Part of a small language model's weights.
Size: 16 layers, 10 heads of 64 (5 for keys and values), MLP 1728 SwiGLU.
Training: 1328M tokens, 5105 steps.
MLP neurons of a small language model. Each row is named by its layer, matrix (gate and up: input weights) and neuron, and shows model dimensions 0-212. Each number is 500 + 40 x the weight over its row's rms, rounded and kept within 0 to 999. Numbers have three digits each. A neuron's up and down rows have the sign that makes its largest values positive.
A block is one neuron, or neurons of one layer that tend to fire together. After each block is what it responds to, as a language model described it from the Wikipedia text at the highest values.

L2.gate703:500505506541484517454542552494504468486427507498500443512543459514512455471440454501396549473519553535503512499490525526423521493502519571496443529496440475456467514504535484534569464539496485584477534535475470491519501476498590494556513550519492456483528499526504493507490529483505443500484518524488443488578540468453427455510515491472537442530464520483510502510511497568510480530540469473609474518412482528508406468508553509464491474495363503518503498545490465429467507531542564489449538538528572575587468490496504520501486511516542592538483410512468556467540533545466487440491483471549520592512485561543464457541477486556519502496522532
L2.up703:493532536553496519459582562523495498480457467485510454482574460538477438524480454527392559470486513559472528500520535535443472491513508513529491558478457494436465501513520500544589476521494504510499516531501502453548498520519561538540516569543561481473472494479469487496530487440504467523484498537476454559555520474466431484469534495504527484474469504462482467540550534563534480464534496504561479512426495522544470453557547505488452473533427538504435465576442490445474479488463564482463518540532554510574456452494469563517458509483544562567468444547446549485558540495517461460502497443502530629507501512564471459517461526609517449445522563
L2.gate1518:481512531480521480473575617601473509507436523566479489518584483502497494456531507472492542424445509439499460426462518478517438527497476502498460521527546482480423474572458413490467519540476460472536478472530500484474453535509638499605509457615536506466482465586503545455533510497546425557511509448452485489579472495463434464492455454529495527525470514511479503496470540550539489563547464503548452596480507450505479563520503546474502520482441519488538541544508506451441479498529551500515529469518503486554478468536513522489518474507558536568467476443493545449525529496549516527514434448491576543480507482468470480488480499462443468482557539
L2.up1518:467482534517515464517571617527445494530456560511469555516523484496531518480515500509469560358472590432433517428467521491497429511487550506540415546456492495572489478535461428501483537531511450541466446446494497521459485507505591518644453509572491491467499460563502548516484491507487412506478545488456424453544544485422427511537448426501463543561476490505465465501440551554501489514466466483501443521447499446492513541509480524443497539484474500497499516534500499488473466513523524506542497492491511448562540493510536450447531468481538552543454511478542488483528556515542482538548512473458555492516515499468497547525446551531533498500479581
Description: Opening parenthesis token. The merged space-plus-open-parenthesis token (often fused with its first word or digit) after a name or title, opening asides like (born, (1917, (radio, (third round.

L5.gate59:565539512450464480515502472467490445496488491571467456580522531611437529436491487492488553463522517511546532500473569478477488574536493544522520524517458590483480571454454427496522508540550420517500569448508583496455479550431507482563515556514502460521496489519457470469503526449477500595515509508534460471433520533518525527578468522447480498539477534500491460532479525424589435544486524492534496535539543533504546526508456498510503552490477480545539474578457555505487458527522533516468541508538574506518495517505504510490457537513515440599438532517497559468473470443491467497469566595495526559471514472497521507494484437489508559491485556
L5.up59:478517414492495470609487513513547544491485509442505540436507512434499525579479523522459517546458473517529486478528567526486543459470507439499539531556526474482483481479524521511485460498498475543502518470418485523500496476537443534487482471513493616472473547445445550463476523508476510463500543565514544502527459533496496505462491494464503460440465474536464583471555485532472532542515534502542488472492521544514537456492583508468495533508544518458530493483532531484467550567460465543530428441492426391529484599484456529492481414459543469468507552587446505516503472576495521495551470461514437510503516488551478421513410539514507464519498540
L5.gate556:449449500534455498579461414575526467597377490588518471494503474506493479563544508501530496533498526500568472485519499514544482493532475558540518481542527444416509484519517460550531514504520468471464494476515527576565470515560548512486533387528532529527513457450570481469518468517458530511503459479412461525463473533522479533506512471482538471438485554523550562455484496443516517472382595502542519527515518557497547494539474504480627535509552531498495468523491502467501559414504537431507501500491411506446436516512543467470476477472553499487506549551503479473548514455495503410480542485540495480494509503477455510469510437511486482540482473
L5.up556:510557490579481470541565471499438450413475532482500491464463486485463541576527496468503499604457484502594478474447509427522529532510478549505499505529511513421451524470454470505501526497428442465470550474561563536521467511504570398549504495492499516547506455520515487498570473509527442587548513500571503504514495589518507464574506493527512501466521499537498524493480543523471552529445496565476508421468513403523508451554516501496526481467498512422506456542502513532457535449524509510469473577526555535498462543508519508463531467455504491495474535574452443467518529525487506499504430508448518491442480507508542415456481506544514523453467507
L5.gate783:492416447564464456504496520504509456496420497461540490452515485470496494498507476418506571446491534510563529523476483467531570476604466523491493546504518458436538497543440482458491516550469494509503470507476481561584453470541540484530538472461561471536444515539442527396511492481500445493493486471404509525516418483484534455519456448487445413473547500481476496454450519527467539537551502526521478458453488512517515524540566551474400435509478495553501517438435419475478482506563474457443600496482517474508503506475513546488433481503511507490421552433523469477569521509559393504495526490536516494464464499527423420512432459518481452500501531
L5.up783:479338511575479411535550486565445531514477443437510560507503507530540459475485456507562513503472530494497518466510528541512535449516458493504497475558491447431552556547490530458523520519477524493515477494498530547466522443526467498552564524520489503484561532500467452500551514531450505530612444541429480512510574523518435489561434547560522442503551533480522487492462538457488468547449501481465533507593516507498507497568530512465422497463501536514470510447494381484603555545518495449548573513524467483545506498544458461542539525454499495508529473576492475507480404494503508443414475495542499421527480403491456488447483497550483605542505459
L5.gate1153:501519487483492475504512446484524488513466499520551493467456566533532534467556527447495515557536540476505547554465459514518508478493585461522534502474438474531482485499447416442447526562434485490460472522560492500542574532500506547540497530521440524521501547568479474477427418511554525453496500519453570461510502502450488484507434490526457510567544525522456549441479524499539446585518517515490523522452436498487471441514509540551490516478488459530495451511386493431512576506487480461443409489520552539503487541504452553513489475501462455563519500497507499544494531512494485521423516568515543437488554529547448530479463434511567449490547518
L5.up1153:509500517531465479547489478453524537549503515537483511507442586499497544532511569409533439526544519421486423523546459534518515456499475484500522568531502462486460440519554465479504568445530510483461499557489546533526533490541508499538495526521526509495440500467473457453540448445457520480484442438428487519488503532546472412479485512568523453479532524483440592462496475496523466550513543486574509413417463518526513456474509568577487513612514476474523497511519485548519529485543492450457429525546508509471527555506469497480447507507474501525480525561552484437459488466534502554498475572572466493466524536513447485471449477523498498564522543
Description: Years in narrative dates. Four-digit year tokens dating events in biographies and histories, strongest right after a sentence-initial In, as in "In 2001", "in 1987", "May 2019,".

L5.gate149:540497530499521557480537478448478548511446529496521462504510478415487488472526515479533515526549532480541392456489448615530534470497438468454554527435540538580488479535474513549566480644548502429528443477511513482491504486601504495527455496518539505499527489563473568559496480512518485525559471486491507527497503563508502450462561494576479444473439479590482570534530480482504600503542538432457522485453495533487537501558535496531488458529457449520489457439514430467508513596522485558472522484562454474496485531484463527487453496484506464454450555533476445464546464527566534544440547484465561505529498491502455491464512426464561536414510479
L5.up149:478448475535516493506471523477448450465467535474535544445501459528528538495456449501482539510409496503457472560475466505475425528441530471457436570531408563471495470481440474455502456484488477526572467476471451519515564427466501489534476427463461528523462457531486461449487560538464525515482466511534568532486425429495449514531515496519464559487563480410555494471473465544461535495520433517501427475473458530499493549427400498488469446523471588464466527465473437524482523465478587484559435491462531508562529437480502506542556490478498494533557518432520505531447516634439514460548491455539413508448480530529531508534533561493497529576526418
L5.gate365:430415485484494508544492497509500453446497553438559507516491430578485539480478427500553474523502500487471478494490466428523550439495484556603509513473521468464606512532446438464501549492518526476474522540520532539510517502468467510499433527548557500531448551480511487490449539499531439486482495537581506498501518556537484497504556427504554449528593452496507467545460472450510549510518514547493520524480519485502510582462480506482522541497431491431465479482483483476480521476426532519582507431474527538468467542495464511579495456558507455474548508508543533462457490483537497627432493431507501441482533463485508487483521482511515460528465557
L5.up365:515479450460461534527470498489555545569548427526503452520412515501512504503453539508521496544473434593465488516456501394442419481527508477524503464467497448474508476464523461536470488555509505481517488556514488540511537536527462492451439531469511457528499471556520561545540506660468587492516422500495486530500484507533569538464560515523518498510466527490514541490478546449462535493517491478471474426492504418521556566475474540493474508505538436442511502471486484498512449466395526459461467531549517480470434539512520487511524468538525524472517486548424485490464519434526532519534520505574530461545552500507528511512473495487480506501543452
L5.gate1259:478473484512534461508472509403521506466494480524512483500480532527471498457521547527521549508509534516492442544579499441465571533518482520440545552550504468572497455495498495535436507570499559553508496486468456561550508442544514506530522470506474464502495467461428547449460484543553460495553478545478506496490435463525433487471557521488506481472443451478558514505469476485525579521523554524442572442393517474480460541519568530467498500542464494453531470453575462478513451440502510432466462515548482473549464463515501487551525493482480408505534432511483486445506483449546512503537538464530589514519554430507507494526470508445511575455540438
L5.up1259:522392523503557526482567503471516437598479491517507542508447518488510481509493537461553445573494525532493417510462580531462516538574498529434536468492519487532458520427462531467479554519508575505502491565551562489556458478549485536467531480507507547488502448505492511490448501543514567464524514487455475537536513505535548402506495531440523477447462526467497521551517471466456522472455506445454536499545524419475526544522510535527502468484524554533493487440528487530553513456475563438504466505456506423480436463540549520465505395503511531498450575489525423477542467456512540566519511505495479512493470498558511495546561493514513478468489516
L5.gate1315:520531553498488493548515412507493490568499512488533580441510501506462517466431522519532484580466514511511486530564486516512490450472511467512553500472515511508550494482529506452553559489551413481524492425513514571455536466481501497526525505485449502449485483485529584540458451556540456418508454528506463515559473472570482436598548491504570529397563519617590509523469526521460480554514544526538542515460546473566553467476487566460511475492474537568533492460492498554432467528450485447527422520557511481496469521560496528556488400459484517448569512519489479539495550563488548493490505524506469514535432471455498551457494438557561496522516481
L5.up1315:530519477486469494471458419519506488539490526371524499494464511507490485522496514436499542535516526479429526548499477528502473453453506489510512493563488502529577497476513405472541503520509492507501450425488478452469474510517496533492573479454542482490518454466509561478471556529512563475555484576533488498519480514510520477509477487549520570479534539550467535514480520456461546522503460503571560518524477515537477477450513474467510465559520500512501514425518442404481556572449477509496517585497465516531496582510498581469467533491434495519557521475471547488534458520449468379441453542539476507496526508511535541529486523497470481517452545
Description: End of long phrases. Closing punctuation, often fused with a name's last word piece, ending a long parenthetical, list item or multi-word name: "Trigonostem-on)", "Rauschen-berg,", "Calvert County,".

L3.gate82:472409462478499538472519510524502504512532482512484498490598506493438509505513500545450461458494469542499463560429582551477446469501493534466489447442478396456549564514535495485471479418416508518558506503471447435453471544548496518522432502492534504533502497607465523507479525480504482506541481424513528500483491494419478529467543564467451477519534477495459498519524496583547439428510510545526497491526555501499513542498606421588498504479500448438459462510465503481495431496472533496557520508419414472478453507498430519459565475494570515458489533416566530460469483458530421465443558479550518485547603478515440529542559510470534480499459518
L3.up82:494535510520515480544490519517482444505508485551479571549557439453527466457478467503466423529490440463437471503501566565479516525543581553491470455521542467503510495520484457448429485448472530469542482452506501428524505471426554463503492541507590550489529501540527516448458562557476469516488476521527495580489501512468500536435548512464444479465568514470561499469428503458468560553495494493480457549524521521560524557426479485513477495502541490489415442503471564523474526535496487518488508531516499464548497426471511549485479536448560505508502453516550508443510505444569501483475560487551524537564488485473543461503500511525629494482487429
L3.gate112:530431515471487563521551500543534468506513483484497514480511523511529505493495440506448509508464433536509545584580493504482546444528539533489511403466589546540509522484518487468566530537541498435496478489447541462510534468569487506537508523507419470490535429494482497527495542547500499461498473479502501491505514521545475496518524504461462454468476449533487453523553430511461487533528517493443503449481521493459437509441506522511482544495491498526556482494528474578509420437480558467492565456536499499523505436496461535531522487538572552535459574536519398429478435487497490480510476484513431489492537482459487524516483469509510453516530511
L3.up112:488547470471512539492483585473547505495473581508422458444523523534478493513471543536473441565500532496529486553565500505495487557514497510518465527469575443577451427526478454544542534503534510485527483580477523629517489549573502478421519489465526448494470491563480545501503506531516432460529517493500503447518485481557537505523536483450517509438468494491587522489503461477541515464579524540467545504420557506423469508524509583519517511480478514467532489516518494518449424458460470500549478539559522418556460495523503486496474546532506487433491456534510471460504488505538454480465472525460490500512539516513520483516503525499517478541506519
L3.gate137:483487495457459492506504554510515452496460539503420486436523490507515580461496431525536438563440537487495491595549481503534516487543492472496486508484479531518494545549527433542553492608498572479445500508502519512506500566514481526484571469521517467528490502455509537488499513586497510529541486495504422452505493448477498436453538481532486518478520438508495519495449492492503489477520495582469521556455559534412543525534451546575521512519475548527506482545458535474498487482480525509527502514484514497455418485430561474483494526578490474437522466452472518521542439492519372512479521509477566523468546498480441534467507553552519455550539537
L3.up137:502561486472526503533501535546476564484499412562441558538453476493520459472489515532518483531499549474442514517465528465522515576569527487501493491522501478547551494498449492473488495520504608441502493546450461548463514508492449469519515508475479583456480499524522545522501490547494508527526466513497512539469563413515542529453489455486508514436499484511471493445521497503432483525458534582454457501529581512392555568479490512480456541520490496520384437548508499492478480460452565533534517488506415500485518569439582432504529490553615497429564514553526501510495487577537455521469525561500488510535533475500516517506552524512536452418539582
L3.gate172:569511481414495582515479526556514502567487490500520512451522568514530484510494501495467504573580443573557482522548426532477544500483522487565511474410469483508472565489545466510447472573471536534475511534501485585592482478465466481448561491553392454476511509539490556478616551554508478605503499493440531455510505525514456472465566467456575528521540419561560491512474515461529499479494518553508504504533476517538506541530493492526542455528490514539540497526501513463504472506510467545523411463470515547487459480496518514479463567565515535553514474455498542450541436507545456430482526530446475475534544489458504525415512538451482444561514527
L3.up172:521552517443548471486537480558506509565447488529498506491486493508517528421510447550528459499559444537512506507571571481577549529478471482489524498489502385520487560417479452460476475596481562477486473548522482500520481489491528490428510480513496464474483472505494565437517554532496513555487476499505508532523482500502454499412518517484516521439450452560512486428560433472479542512575515529466471526423523469489498531453541528550449500460453517529498474538438486458467412537471467504485540508462498491528529463461551488489464551491490498545480461441536551490533520497471423421485471596516546453514565487474528517429508515439557435460503535
L3.gate700:469507514439464518456506515524503567502480466450438553504463523549509529462475454460502464503461473572443487566499472513547453477474491540459472483504531470540490502531507483443462511520523486505435474481462404525479508490373473552555511511493557537451524482485471557494545610495535463498520498496559564487464433442462408501511527452529521456444539495504544501493462516515509498553484485522511507490501593507472537500534498387490516543389339492472469526575453533502528450475521512552506498535429537441550516481493527539449582467466541450556540509517484482537512472491485509470524513540497498538502496544503540528496529533488479509434551543
L3.up700:531522573496499507481520528479483530457564523449453504434412444431497629489515528506471458519511479436443495543484466442545518476512496516519512473486519524528523532538503487496532536488510517515518493520524417441498502482444491574533439552504455511476496467542437464489509520482476414490536432498549465534436410511513361482477516501554474439449552525520480509502486512432508484536489498529460437503471543484490488556570503404572536572507461423459453500500441569521504486530472578544528473473479560475440524476484486465493557491495496447479508497515535523506478563518531418465535511450470538580465534488586603558501493512450586504464530513
L3.gate874:534482538532511532455484485469533444532489444546477512452499524526443491480487467565518529604524482523478573458497585488428554532472504463509562410486556480474391502502449526535544493486496532505525489459549577487518569459467523523502517495548533455482488525554478487449480470482486452461537513499552491537485526556534445494455586522416507488480532566583499415505463488539559536526509589512563431533462477451518486583453588491460534582494525496481495562604546467493532497510463499474494526485544432499460478565549469534454510477527480450412540500486513406479468518562457496528481481414499509476538507527571600492543452547518473447431551554
L3.up874:479522515533542500539457517520533534438512445459539482411465505558512541466501469460520473535456436466458519483525544507559468494485515466573541455543536486519466495453397438504502557519538518452479464537481551428522469431452491578474536556473543508493428578607464514450480463559475569520577485563557493414480537538428486481546473492503547475494477531570507484476499515501449466574488532480508431467404502527520466565520488473471568432415579469475452498483554515485508498563499530550498543445447489481502505480507509538535416570495423479515523510482498500465499555497465496494495525408535503493476547527574556442495506591503538514511435463
L3.gate1199:586447527529443550465421400530473495520510476496438504527490514518491443476503450513571613509506527523526476564480532590492478422483495542460495520487426472503530480395534527525515455497512558516480477535505467501491540517496542527415558462479514494557461452568509547399487450491536506529479462468551502459487455471487526536526512492485501520550439535465478551528443573507540460495535558450529601570472535472557411447477497480448473529505474531489516543516491489535453464528523504486498509418509407478575479459460458537479435526498492539485458460526496460461517524480401467449485497540488471445529514496543530496479527492595536529485450476
L3.up1199:557448468493483580503451419547432492477518460480428500432458532516494461466522470497559579482478566530531473536477499516469471429489483503505489516417465508494521489373533466495514525439511523536507526524466450513488511498497532544483589486475499555494450472509582572371525526553539567507519487482515496533477494448477496557509546498518500513519479526517469474533465490500539505556487516422498589560540506432517483433511508491481467527455474534523509489527483519530452447494494567489477506473521472450509515430475502563423499545527487559482507452564548450439530541437464506473507521525500543473498472516499551466522481514517505515479493517
L3.gate1212:472505487501429545541479570487490435521465511495496470437533490507542541494499582536526441582508531487463480528594485544542547524476532499510521459437498491555486490535530419543564536577498504496472489479542522573537495568459466531457550473507495495463546532548512517473536477516523444546495461533438448474533484490515497465478610533406545524464508452501556489520486446508535458535548520572472556520498578501481505559536502626494505493507425501481495480521521482565511489540460442509519419451507521520535438528510523479510474544487484501464499487479525503449488422456514462469492488497549515511535547531525429519506552522491541471552544503
L3.up1212:458539545443500607468491467466486552499491450451467492544546535492573494451425483551499442539544471468524501535505516500542494526498495484493488488481523486539454543545481444469480466520456558438496522538543459532536467448509510561502482509518487468462510448567520581544513514513511506536456512476486535503426540498513501543485508567480493473488458480522518505476500439557406517457495463544413524511507572510541493538446479536458541522438498514489476515603453532493487534521452497510533585530426520485510576480504538506507501507554569504485510433522557547423477528489525464470542543536487516478562511506524446511482480471431544429468539486
Description: Sentence-final nouns. Noun or year token carrying the period that ends a sentence, usually closing a noun phrase, such as Festival., courts., 1975.

L2.gate783:492546567489529520459497444430457456503404535484431434571601463535451567467472522528481432525554495574555416469570473491568446528424509479434546448450517529515479497553576442478454437550473561507476515460498463590473527514519453569524555463488526520499461517487504468545481449495552491575504461478487567492509491514460510456387545487464492490500500486508525525477467455501439510563535521555493556475495561481533556557449558558466506490436449525453492560539506482423564512513460484477534510519515480541501542447502617499437585572529561490504474445444487516437492469505529486575467510477442582494557490466464450497471501522519521486442521504
L2.up783:516583604500493477511455521471507552485455495491439564504472456450502443399513546469513425519463577564511397508462447490471455507477469545479543420477533439460471482506460462441477534511481501463467566490465422527465510438451454500507499494481523527524477462501503504506523549470494452542470477458500506511472510476480497490473522427495510498506500492589500468476473427446573533526497495506501497412518537502475408460516562523531459538512547504543416480498471496516503485522468476507497542518492460524502492537470567469428531501493540469540490492478561457492468542481550494535517507599445495546523426490568502441485444478448551511500521481
L2.gate1200:505552542493513494508472533511481423545579518573475435534455558515536509455528558442550540579495524455462492527565553536518499540559438448476520530450496483444533485508572432510472500541495505538451461513417471534514505469433438532501446532544538509444529436519476491515487452454523492510517500494494443520485511515465495517507446539461452510475508458507549527514551535500517487485535461460507512466470526532438531583423510526538477499529486440536455474522414493512573530512437540497570488499470484540514487515506532503546504516516531618514546442447508491488544428563539462604518501476495467507531523525508480486503505403448567452481490512
L2.up1200:508505475432503564488499585485468515544548477604481499566543536486498542493551494568491522555513457461532521574546500559489554508491515544531477495450504482544546486515464517508520431534477538552477466533428527508479424511531480486456562534558455506551469469508533556503550527446460554508503503482497447467486437544588519491532491500502511535480457513456553459546528522506494487551546578494544510482541531462443517542473531517532449447490473445530495440501519563532466490470531590494501506487519489503468550495468542452476486494529649547565475508417583527457594477461521463534379471515464522458526567474481490515456460513490517443517484437
Description: Sentence-final nouns. Fires on the last word of a sentence fused with its closing period, usually a noun ending a prose sentence, such as website., customers., video.

L3.gate310:522515546565461484507479501536499488473514480440495469491539579472521502577533517425443529452530482436539525549514529504481481560467480535485561440467517452510519492538466477427557510512542498527562518533553486501508564537508466514541535527476518423486508486467480527424520452507494490529444450442474446520569574509595471458565483482546479439493528483484495452468487497498509490449378497569468465591533439512446544512525439480559523475524431458503476505502448507442498440499508555455501561554480533555465520487484533523488479518521506532531470598451473505463447493501551521456516445403550507536509482507546506478456494510548491543521475519
L3.up310:524500551544499486461490441537484515472437519511507507435598591462577510548466550491484526468459484474477504516443517441410443479495436548471495405515546578467473442494463521478553485502539529547489493453506517464449589546450516526499560508518521459532537437543500512456519400534471597518498499431509479497603617445553545449501496398505500520496509434548493456506522526529534483443430507533468477559500459468463537505519514518571492485539441510542501566506501461468438435519540495446446530485422461529501526526471571501520506587497497494510500543457495486501512521493459503524523487466487541526493548537530496472450423576522486567539514503
L3.gate329:498462472563478508529549532470526498510518446480576492531536459550535499577530496477520432464463517568499540462474484495471455522515519443467600535587507483438431520515444521483462537461463473480439534523486458498490471526564453547567515489479456529529484432487521502460504472516467441576514518566509594473556533529475430523529513491525441547466520488533464519487523572476556530531501481537499539549525531523567494491477467438478468534511454445528443456526438510531501526443536474465513507416517461541547509489489486482467512515565510497597504500537473470525501560614479481437448571535546509594558530434533526498540526532513467513397502567
L3.up329:502491534533513494475531539488502477540485416541594436539515459488516446506533521443448459532450479554543580509395539498474534548489461483574598571487515527388513440513479592509470511506525426504391505531454509427478540582526436626561540509533461516486493425533484485471541486463477467527493544503512490483539519495484488534461521532477526500540541489465480538474496487498627513583538500500489533479427534522518533539492502559524482528506471500522473469547469518481475483517560479507476544458498453570475528492503474463461472477553488523518532482526533425497495504545523468443466506510495379554521511504465503533577475510484471596413590483
L3.gate738:541536470480523521539463460472596501460517515507508476553509524501526477557512496520524531528457514501554518479465516577454456564526458458486484590497508560452468527489491479501478535583471536533513516438510516436487489548450532607497508519583525481503439481488441547491513434505522462440483529475495473466521555485481497478463524513490514514533491532488474509468460570552434478445478551480504513463500410503506511552519470541475568537489516501504528488465399446422544452507560479505474538545514468509565420500514448512563540533488473517512470489491450493494532439572566448534568505520556589500437432481385451472517434496497496519530470528
L3.up738:520533465549459500486542517531400516487489427471495499514501480494504545492515541506527550528440551506524472549506471474494496509459501577461478410583478431505467514519489456526548468514497482488496576504493509464442497487516521460449537424452546429484498490551456445405494453470523455490496414499504557416480538500476423491482450505476506500531503453516476531543519445546558537469461447503508477517518576510550483504545471574530507467494531392450482537597532486500487529539431489457446454485531506583444483481500488478497461541463511453443443485518427569517469556522497498480446486492527510504583567519478499543546443569521514468513527475
L3.gate980:517490471563505554517574520436473522486472478530532484512565482554561460542469494511499480477458513508435550485454548504489510576518452477488528524484505489414548583558491496517474485502507492414490488449500497540496544556543519467541498523494446513524496487567546495474557513517433492460529516512457480519504527482501463488532523509441478501426528457594483482474480531502521487440433515490465568457593531521529499561545462545446511562447456492569538521465524495504462492526539459460532530474478506539550566508449569508492520501506510529531496508491475480444557575552474476554508510503533503444444497482484484513521438490526393494482511521
L3.up980:459478561512496534536523544483476497491445414515547442488482515512487475537499573499451461470460533534455515541497553512571479492515512430487492471462515526468531511503508478560422457457531471560461536503501510479475568555518479513524508513531582494551522463583502477473500450475442491484479562517509570575535517498532554499510514533476463505497601451530541454472493484464579540552473496471553462498502471457505505476457485544526495558461505467494523490529525539500488434447541485430468561510513477589443552566530555470514502418518419564655523441446459548476545576591537474462465468468490453479539470481500501547545481527531489513505532527
L3.gate986:548522531550483519495467470548495444517469503508434502482574512514541518526508468537524462487571540520494555498570479545487499487485481456516475424485533496504445561481501491451494517511496523530491515532591461524404473474502496451601560518520466506469509479463508473491536504470493508548514450524447540483516416491524476547487520504510435533511514475482554487557429525519553501491546469458536461592512554474457482542524440573437569469462494502597449525445437496447438524499468446499456444522477478497445497463534467560495552459488425457426501520511452496532426493450458509426473580440511521465427547515590442494498496493544518506440521511
L3.up986:486509470417530593512498508427513493452475503458483547541536551476519474522509545512469492416571531503490530533434485470486437476481455484488523485478502437462520488538474476539526520497444437425494481503514502510490422472517501526429523541487507477499437412441446570427505467442517470433522493460491506494517471609491437496497529430498494481497575485464480514448482540395581498587499511494483492521569605554433498491539427508503539554437481527499559554494529466438472530488520508487456516472511388585520507448458438413487523501600543523495437517544447577496458505484539461433576593511477560570570554494429496476495581459506500512477360537
L3.gate1166:492480514533538474534426415457505470519504513516613516528556491553561436519473456488504529504462567537592513439455469505504481577505468510521501511526493454473433565525506422542518495478511501506546598498437476523522547561406533530522577489466526555485529457480466528488545519534514428388425414508563516554512473556474475511466502480485506552457478470511452455499425428496517545512591582556477486556472464425559548493489558553487498505482436514467523498615446437514559483468526563464522508511550486538492469548518451540495434562585469534491550511514461460461530516493470524532511466514540540537475507520538461502541445508469481509503459480
L3.up1166:488522522466537427476485564516469487454434440510483438527529458509505521470531558527420536539497560602534488442560481498524493528553439516544495440532450469462561554483578521437541494558432464479527444527483512514533490474516495569465422470516538522497542481547491508508442457551511554456512533480466494434541570476515469505552497487468486527540576527462508513521546485514526491562460489464512547480483549521423494469521462564557444474546455471497498497507499499442497476521543530495533488440520571557557552403492497463476548521558535540501454447508536480426475552523480495524495592507415460504523563502489511465511482536574466438447448488
L3.gate1266:522470513547529548494494520439507475504451478557469490470526469462464472494515512493491508467550484555525580461481526544472467526475499505516516543482500422516564507540529477545572464535576506541528457483520527574520507519531510522549429513550586476511518531460528467505507461504425607536542517530471533513572527544472400432495546468519492468482551461496475491486523544583448450520504528523504475464522466500564458514501472549509511472429434450563525545497481421472501429561511520516496493502607512527528462461549522509467407473432504512454453474479520506506509472539462393430456473491466563467572482504507496479493419485542468491490484501
L3.up1266:480488520497558540469530544458435460505495536516512493476525470523538445489485497569517551511571500528448516491500502563541522560426474549558511505499504384478573466459552442536503479498489477550521516510502452522503575518454536490541541477449464472555460473490493496461530493541546515514403604545477533525532462502562526496439561462422549481501445443513482521491495470544478501543516557501513482564530469483462476552473500540532512451479448496472509506532523452498488468563528523450553502498562502566535527426489516526513446510498528493500509473486559557456530485490532469514535481434568498455479512497504513472500439488534448450548526471
L3.gate1294:428481454425478552531477476548490487476458443514595541482509532534469471465520515553489557519470562579547524505464411447464500559544501472415520501465525390509509455473519554548566499491480425490472483515460541528501528520568517555485498549549466528542504488555460528478509392573517474520504486495554488548493501563505460504479575460518521481458491484457453459470473502565600477523495518452482560478525511435375456561492523533467518506497507493500541474539563503499485486457526470438499473494474470594492501515508512550509440511491519423501532470473457529529451476498505526506522491524553472444481476549501480438596470436523399489502553532
L3.up1294:482562432453411422537531459501430467492506481519494525487519556493476458472523548524510538463452539518575439530558439426441465555473449408487539509458510445559480416439558501455564521534538465449442498523560541585513526467571512573496428514496497484487492498520475553550531402458476487527487472466559457534539519457527405551482562503584552465492521497504464498465485473603535513564469501420468495460471501486462603437490478515523524523520542467469543526518518464579508418505531494412437450537480520593598506530500537537554524544476475371534526410523476460502514502485557531556507486482557499465491462505512498479518504431581505508522570534
Description: Year digits in parentheses. First digits of a number, usually a year right after an opening parenthesis following a name or title, as in Line (1965–1979), Kid (1973), F (1959.